Weights of a small transformer language model.
Size: vocabulary 4096, 20.2M parameters.
Architecture: RMSNorm before each block, rotary positions, no biases in attention or MLP, untied embeddings.
MLP neurons of a small language model. Each row is named by its layer, matrix (up: input weights; down: output weights) and neuron, and shows model dimensions 197-292. Each number is 128 + 32 x the weight over its row's rms, rounded and kept within 0 to 255.
After each neuron's rows is what it responds to, as a language model described it from the Wikipedia text at the highest values.

L4.up357 [101 132 137  94 121 124 161 143 146 139  68 142 142  81 129 155 215 182 141 108 179 160 105 120 129 151 102 143 170 141 145 149 159 150 131 121  88 172 154 118 137 155 113  84 161 153 158 110 166  82 206 151  53 130  96 115  54 137 158  67 137 205 119 132  58 159 154 115 120 152 163 112 139 144 134 143 199 103 117 101 114 126  78 187 178  71 165 163 113 144 161 141 137  81 153 108]
L4.down357 [195 131 140 107 165 107 122  99 170 130 118  71 101 162 156 132 138  76 101 209 161  70  74 179  96 169  97 170 177 110  96 121 134 127 145 111 127 174 166 133 118 126 116 111  94 130 107 119 113 153  60 172 183  55 150 130 191  85 126 134 147 141 132 162 119  90 144 111 112 137 128 119 180 139 117 108 121 128 138 115 185  84 188  55  86 153 169 132  57 124 124  84 140 170 134 155]
Responds to: In/an/inter-type tokens. The preposition in after a noun (collections in Australia, broadcast in), the article an, and word-start pieces like inter, con, ter.

L3.up604 [111 164  72 116 135  67 156  77 143 150 134 182 176 153 123  87 122 147 104 112  80 175 118 127  77 112 146 127 103 132  89 134 127 122 176 133 100 118 173 158 115 122 145 111 162 156 144 125 162 157  78 110 125  82 155 105 151 146 170 145 179 152 120  62 159 178 161 166 129  98 116 165 170 158 185 110 134 120 139 199 115  66 130 145 114 115  70  71  69 108 133 113 129 143  99  90]
L3.down604 [140 143 116 155  81 154  68 115 134 123 138 109 100 126 153 143 120 123  55 137 164 152 150 114 107 137 167  85  85 123 153 127 134 123 101 117  79 127 155 144 174 198 179 129 186 102 130 136 114 129  99  76  56 119 100  79 131  68  82 102 126 153 112  97 102 120 137 128 173 137 101 133 105  57 116 117 161 139  82 208 137 187 124 134 151 160  91  75  91 172  62 137 103 128 127 102]
Responds to: Place-name final pieces. Closing word pieces of multi-token place names (countries, cities, states, regions), e.g. Bangladesh's h, Qatar's ar, Rome's ome, Tennessee's ee.

L2.up336 [150 176 135 129 107 114 113 123 121  96  91  89 101 126 157 136 140 178  92  61  99 153 153 162  85 133  76 117 175 131 132 115 125 143 151 128 176 169 113 130  90 175  97 100 140 133 181 170 167 117 107 125 136 110 139  55 159  89 123  93 115  66 124  98 158 154 145 134  86 124 153  95 151 121  87 142 122 148 110  98 182 145 129 125 170 126 157 198 144 149 175 105 102 138 103 142]
L2.down336 [141 139 142 113 144  90 152 117 128 148 107 106 124 126 144  98 146  97 126 136 130 146 106 135  80 117 121  93 103 182 141 145 116 147 119 118  97 113 140 121 120 152 139 147 148  80 154 202 202 214  94 117  98 116  70 119 156 105  61 183  96 141  69  99 156 125 185 128 174 112 131  87 107 158 129 147 115 164 125  51 129  82 100  57  82 105  98 122 154  76 142 117 164 159  74 161]
Responds to: Mid-word fragment tokens. Short word-piece tokens starting or inside a split word, usually after "the" or a prefix, e.g. se in seats, ric in curriculum, qu in Square.

L3.up1733 [139 100  76 189  91  50 145 125 151 134 160 157 130 167  91  99 116 145 104 138 177  99 145 125 182 129 130 157  77  68 143 174 152 130 121 131 191  97 122 132 134 105 141 113 177 152 138 125  84  99 188 120 131  97 155 155 172 155  59 162  95 128 118 112  90 148 152 103 106 100 124 102 136  52 143 180 119 137 150 119  54 157 106 132 132 124  98 128 133  95 155 109  88 112 210 112]
L3.down1733 [142 102 138 107 123 121  68  92 169 105 147 126 131 117  99 102 115  78 155 146 146 134 132  96 145 139 148  93 163  76 124  81 116 115 144 118 122  78 153 123 122 116 104 101 124 199 164  68 106 128  97 113 118  93  97 135 172 119  80 118 175 168 105  67 132 133 132 101 132 136 157 108 113 118 125 127 102  79 165 148 106 107  96 115 148 135 177  25 114 135  72 127  79  79  82 148]
Responds to: Wikipedia boilerplate continuations. Predictable continuations of stock Wikipedia phrases and headers, e.g. "County, Utah, United States", "U.S. Route", "Overview", "Candidate", "Legislature".

L2.up908 [144 102  53 201 111 163 139 139 122  66 120 115  83 113 144  92  95  94 100 126  87  71 142  96 169 144 121 101 118 145  95 107  85 129  80 147 139 144  97 172 118 133 166  98 120 113 113 106 113 133 122 125 157 115 130 120 120 103  88 113 110 145 119  77  92 158  81 100 122 117  92  98  96  56 100 127 104  99 130 137 136 110 128 109  87 172  98  70 158  85 165 141 157 132 152 209]
L2.down908 [134 159 136 144  80 150 150 142 172 130 107 157 153 115 146 201 120 132 132 112  87  27 125 122 136 123 174 112 141 166 142 118 152 157 166 141 157 146 126 173 154 130 148 157 104 115 122 108 100 136  63 139 144 177 123 115 106 192 105 110  86 116 115 160  77 146 112 165 121  99 101 162 103 134 157  94 144 106 126 170 111 123 155 114 101 146 164 130 158  49 122 149 140 120 123 135]
Responds to: Clause-opening prepositions. Sentence-initial prepositions and subordinators that set time or condition, often split word pieces, e.g. Since, Before, During, Despite, In, mid-sentence since.

L4.up1227 [162 121  92 206 149  87 130 136 146 150 127  92 150 101 118  93 181 177 106 150 209 135 187  62 136 169 190 116  86 135 160 164 162 115 175  97 184 130 149 126 165 112 124 167 156 123 131 107 141 134 132  94 154 109 116  95 125 146 139 132 158 128 126 150 141 145 123  92  99 121 184 135 126 144 138 100 151 111 140 120 184 136  91 133 153  87  95 150 133 107 162 122 147 154 108 118]
L4.down1227 [121  90 166  78 150 162  97 134 141  96 138 106 129 110  93 127 154 164 125 156  96 185 143 114 161 143 151 162  92  92  72 138 151 148 133 161 172 146  84 175  42 105 189  72 164 164 142 101 178 140 126 112 114 103  79  80 144 152 146 103 120 116 115 100 134 150 108 114  74 126 129 145 127 137  94 110 189 124 170 114 170 166 166 169 131 131 108 102 118 126 193 126 156 116 110 118]
Responds to: Split-off word-initial r. A lone lowercase r token starting a word that is split into pieces, as in railroad, route, racial; more weakly, mid-word fragments of names.

L3.up785 [163 124 122 140 125 183 155 104 103 102 133 142 116 195 175 117 143 163 109 182 134 108 134 112 139 133  77  99 112 138 111 135 111 124 111 131 160 119  87 115 119 109 123 151  89 115 125 107 146 138 147 146  89 112 161 112 119 142 145  99 136 160 105 134 121  99 120 122 108 100 180 166 157 136 115 191 122 120 137 170 165 157 131 144 157  65 182 124 149  86 172 109 138 139 140  66]
L3.down785 [144 135 117 109 105 130 159  96 154 148 138 123 114  83 120 142 152  92 122 171 131 108 129 110 136 109 109 168 167 118 121 159 163 125 136 146 179 180 164 150 174 180 105 178  97 104 110 145 129 109 117 151 150  68 134 122  79 139 104 139 102 120 161 109  93 109 124 135 115 108 100 146  98 131 173  80  98 113 131 147 150  50 112  53 102 119 140 134  91 122 122 159 110  85 124 120]
Responds to: Word-initial in/con pieces. Opening word pieces "in", "In" and "con" that begin a longer word (Intoxication, Included, conjunction, conquest), plus standalone "in" and blank lines before section headings.

L4.up1718 [128 100  94 128 116 151  91 119  91 137 130 146  80 107 109 166 112 132 146 120 139 143 179 159 149 148 149 128  64 130 117 167  69 134 146 119 149  95 112  58 194 173 149 156 138 158 139 142 137 131  97 123 156 116 107  77 122 174  97  80 121 177 152 127 107 149 118 141 138 146 105 129 182 148 111 118 134  75 124 115 113 141  95 113 181 177  54 109 131 163 123 198  96 119 108  82]
L4.down1718 [140 177 167 110 153 119 136 137 171 156 127  86 114 108 191 121 167 120 116  91 168 152 125  62  87  79 156 143 164 131 142 180 102 126 186  85 132 108 188 102 144 117 146  71  78  79 153 117 127 153 138 129  86 144 160 118 134 115 137 106 131  70  88 127 145 113  71 114 129 133 180 120 172  95 148 132  90 110 109  89 111 161 123 138 157 127  95  89 111 136 120  98 143 134 101 129]
Responds to: Number words and word pieces. Mostly number and ordinal words or their final pieces in counts and durations (twent-y, th-ird, Sev-en, ten years, third place), plus scattered mid-word fragments such as ac, ach, ov.

L2.up1585 [142 107 119 118 134 123 118  82 130  84  61  82 138  75 171 150 143 155 121 102  82 211 138 111  99 134 108 201 146 167 167 137 129  84 131 127 176 134 183  65  76 194 119 166 143 113  88 131 104 108 153 111 207  87 137 200  80 129  84 180 125 125 182 122 120 168  62 115 188 143 142 151  95 153 149 117 161 111 118 137 193 159 173  92 126  91 151 109 115 101  81 126 179 147 104 125]
L2.down1585 [165 162 132 174  72 180 144 166 122  67 118 169 141 148 131 123 164  95 145  81 150 156 123 107  78 131 106 172  90 175 131 157  91  97 123 137 147  85 116 104 108 168  40 122 155 140 120 133  92 102 196 122 170 101  88 118 139  83 125 119 127 119 126 146 126 176 101 174 174 131 166 160 102 104 143 139 177 169 114 122  70 121 120 123  98 138 120 116  92 132 154 126 141 148 124 128]
Responds to: Indefinite article an/One. Mostly the article an (e.g. completed an, undergoing an) and sentence-initial One; also per in rates and scattered mid-word pieces (m-ales, bats-man).

L3.up136 [147  86 125 171  87 187 167 116 114 152 166 115 176 158 151 112  91  58  58  85 180  69 121 113 162 158 125 130  84  89  80 100 103 145 209  86 164  98  85 172 179  79 165 135 163 149 128  81 112 110  75  98 151  81 120 119 153 129 133 100 146 133  77 110 108 104 115  72 197  46 111 166 141 150 124 134 146  93 147 177 151 158 118 125 107 126  99 161 129 139 129 109 104 128 157 134]
L3.down136 [191 160 127 164 137 127  69 112 170 174 122 154 148 145 175 148 133  94  79 101  95  82  75  75 112  88  98 107 110 135 152 118 148 108 139 151 138 134 119 138  97 128 138 134 110  83 129  78 133 143 151 112 124 117 142 149  77 102 167 148  84 132 160 164 153 130 165  96 140 169 131 136 111 128 161 151 189 121 103  14 154  80 122 126 105 159 129 119 159 111 122 138 161 112 183 177]
Responds to: Fixed connective phrase endings. Last token of a multi-word or split connective or preposition before new content, e.g. such as, Moreover, Unlike, at least, for example.

L2.up96 [118 157 111 123 119 136 129 101 193 138 163 140  88  89  87 113 132 132 198  86 148 147  97  93 183 176 135  61 122 117 139 156 141 158 115 144  93 130 149 125  98 168 124 126 112 205 130 140 131 152 149 143 163 174 140 123 149 108  75 152 106 186 169 128 161 109 164 177 133 103 136 191 136 138 134  71 144 125 131 157  98 118 126 122 115 102 126 132 165 110 111 119 128 168 223 105]
L2.down96 [106 233 140 133 170  90 109 153 180 150  99  46  98 135  83 126 155 145 186 136 154 122 109  72 185 113 113 101  69  89 142 155 123 204  86 119  65 117 126 119 135 157 140  63 161  73 123 132 103 109 155  53 177 165 143 138  62 141 164 114 157 137  79  88 141 154 142 138 172 126 131 133 132 152 175 106 109 105 114 191 132 170 102  98 186 110 170 153 141 114 124 137 127 155 143  71]
Responds to: Place-name completions. Final word pieces that complete US state, city and county names, e.g. Massachuset-ts, Louis-iana, Illino-is, Philadel-ph-ia, Seatt-le.

L2.up82 [101 106 138 115  99 161 135 171 147  94 130  86 124 113  95 133 165 109  92 123  87 141 124 183 101 117 101 162  62 129  89 129 162 189 145 156 113 113 150 144 139 164 162 194 111 113 103 234 133 145 105  71 131 168 110 144 128 142 121 122  84 159 105 148 142 166 148 151 115  72  76  72  86 143 145 175 129 109 137  58 179 124 141 202 132  87 162 186 139 171  85 152 119 110 194 143]
L2.down82 [ 99 146  74 132 140 153 109 109 157 120 176 143 131 146  85 145 115 116 108 105  87 172 202 163 118 116  86  92  98 129 177 157 168 171 101 112 124 130 190 136 130 131 121  95  90 144 123 133 111 122 155  96 120 101 144 134 161 113  47 148 139 102  93 110 161 124 158 222  97 115 137  44 147 133 141 124  94  79 126  92 128 127 153  83 172 158 176 134 188 102  93 139 152 177 131  73]
Responds to: Ordinal and sequence words. Ordinal numbers and sequence words, including suffix pieces like st, th, ond: 1st place, second round, first term, next, later, finally.

L3.up1146 [ 73 187  63 153 121 112 135 173 102 147 137 135  90 119 110  99 188 119  68  97 108 117 175 185 124 104 138 122 101  77 162 151 142 131 106  59 195 128 161 140  80 159 139 134 149 131  76 131 138 125 156 162 117 107 154  91 156 115 149 155  91 139  85 115 144 134 165 199 108  61  70 100 127 117 123 150 122 113 114  96 136 108 131 163 126 144  96 156 111  90 115 118 155  87 130  46]
L3.down1146 [ 82 152 106 160  96 121 130 138 114 168 106  81 106 116 113 103 138 131 133 124 181 149 123 218 157  64 134  96 133  94 125 147 121 112 106   0 176 144 155 129 127 127 102  87  81 161 146 181 111  93 137 134  91  88 150 100 155 134 137 157  78  84 127 124  75  99 143 182 150  93 118 141 135 131  80 143 138  90 151 103 167  87 155 154 137 121 188  85 181 129  76  81 129 123 154  88]
Responds to: Ordinal number words. Ordinal suffixes and ordinal words such as fourth, 1st, 8th, second, third, often in sports rounds, rankings and placings, plus some table-row pipes.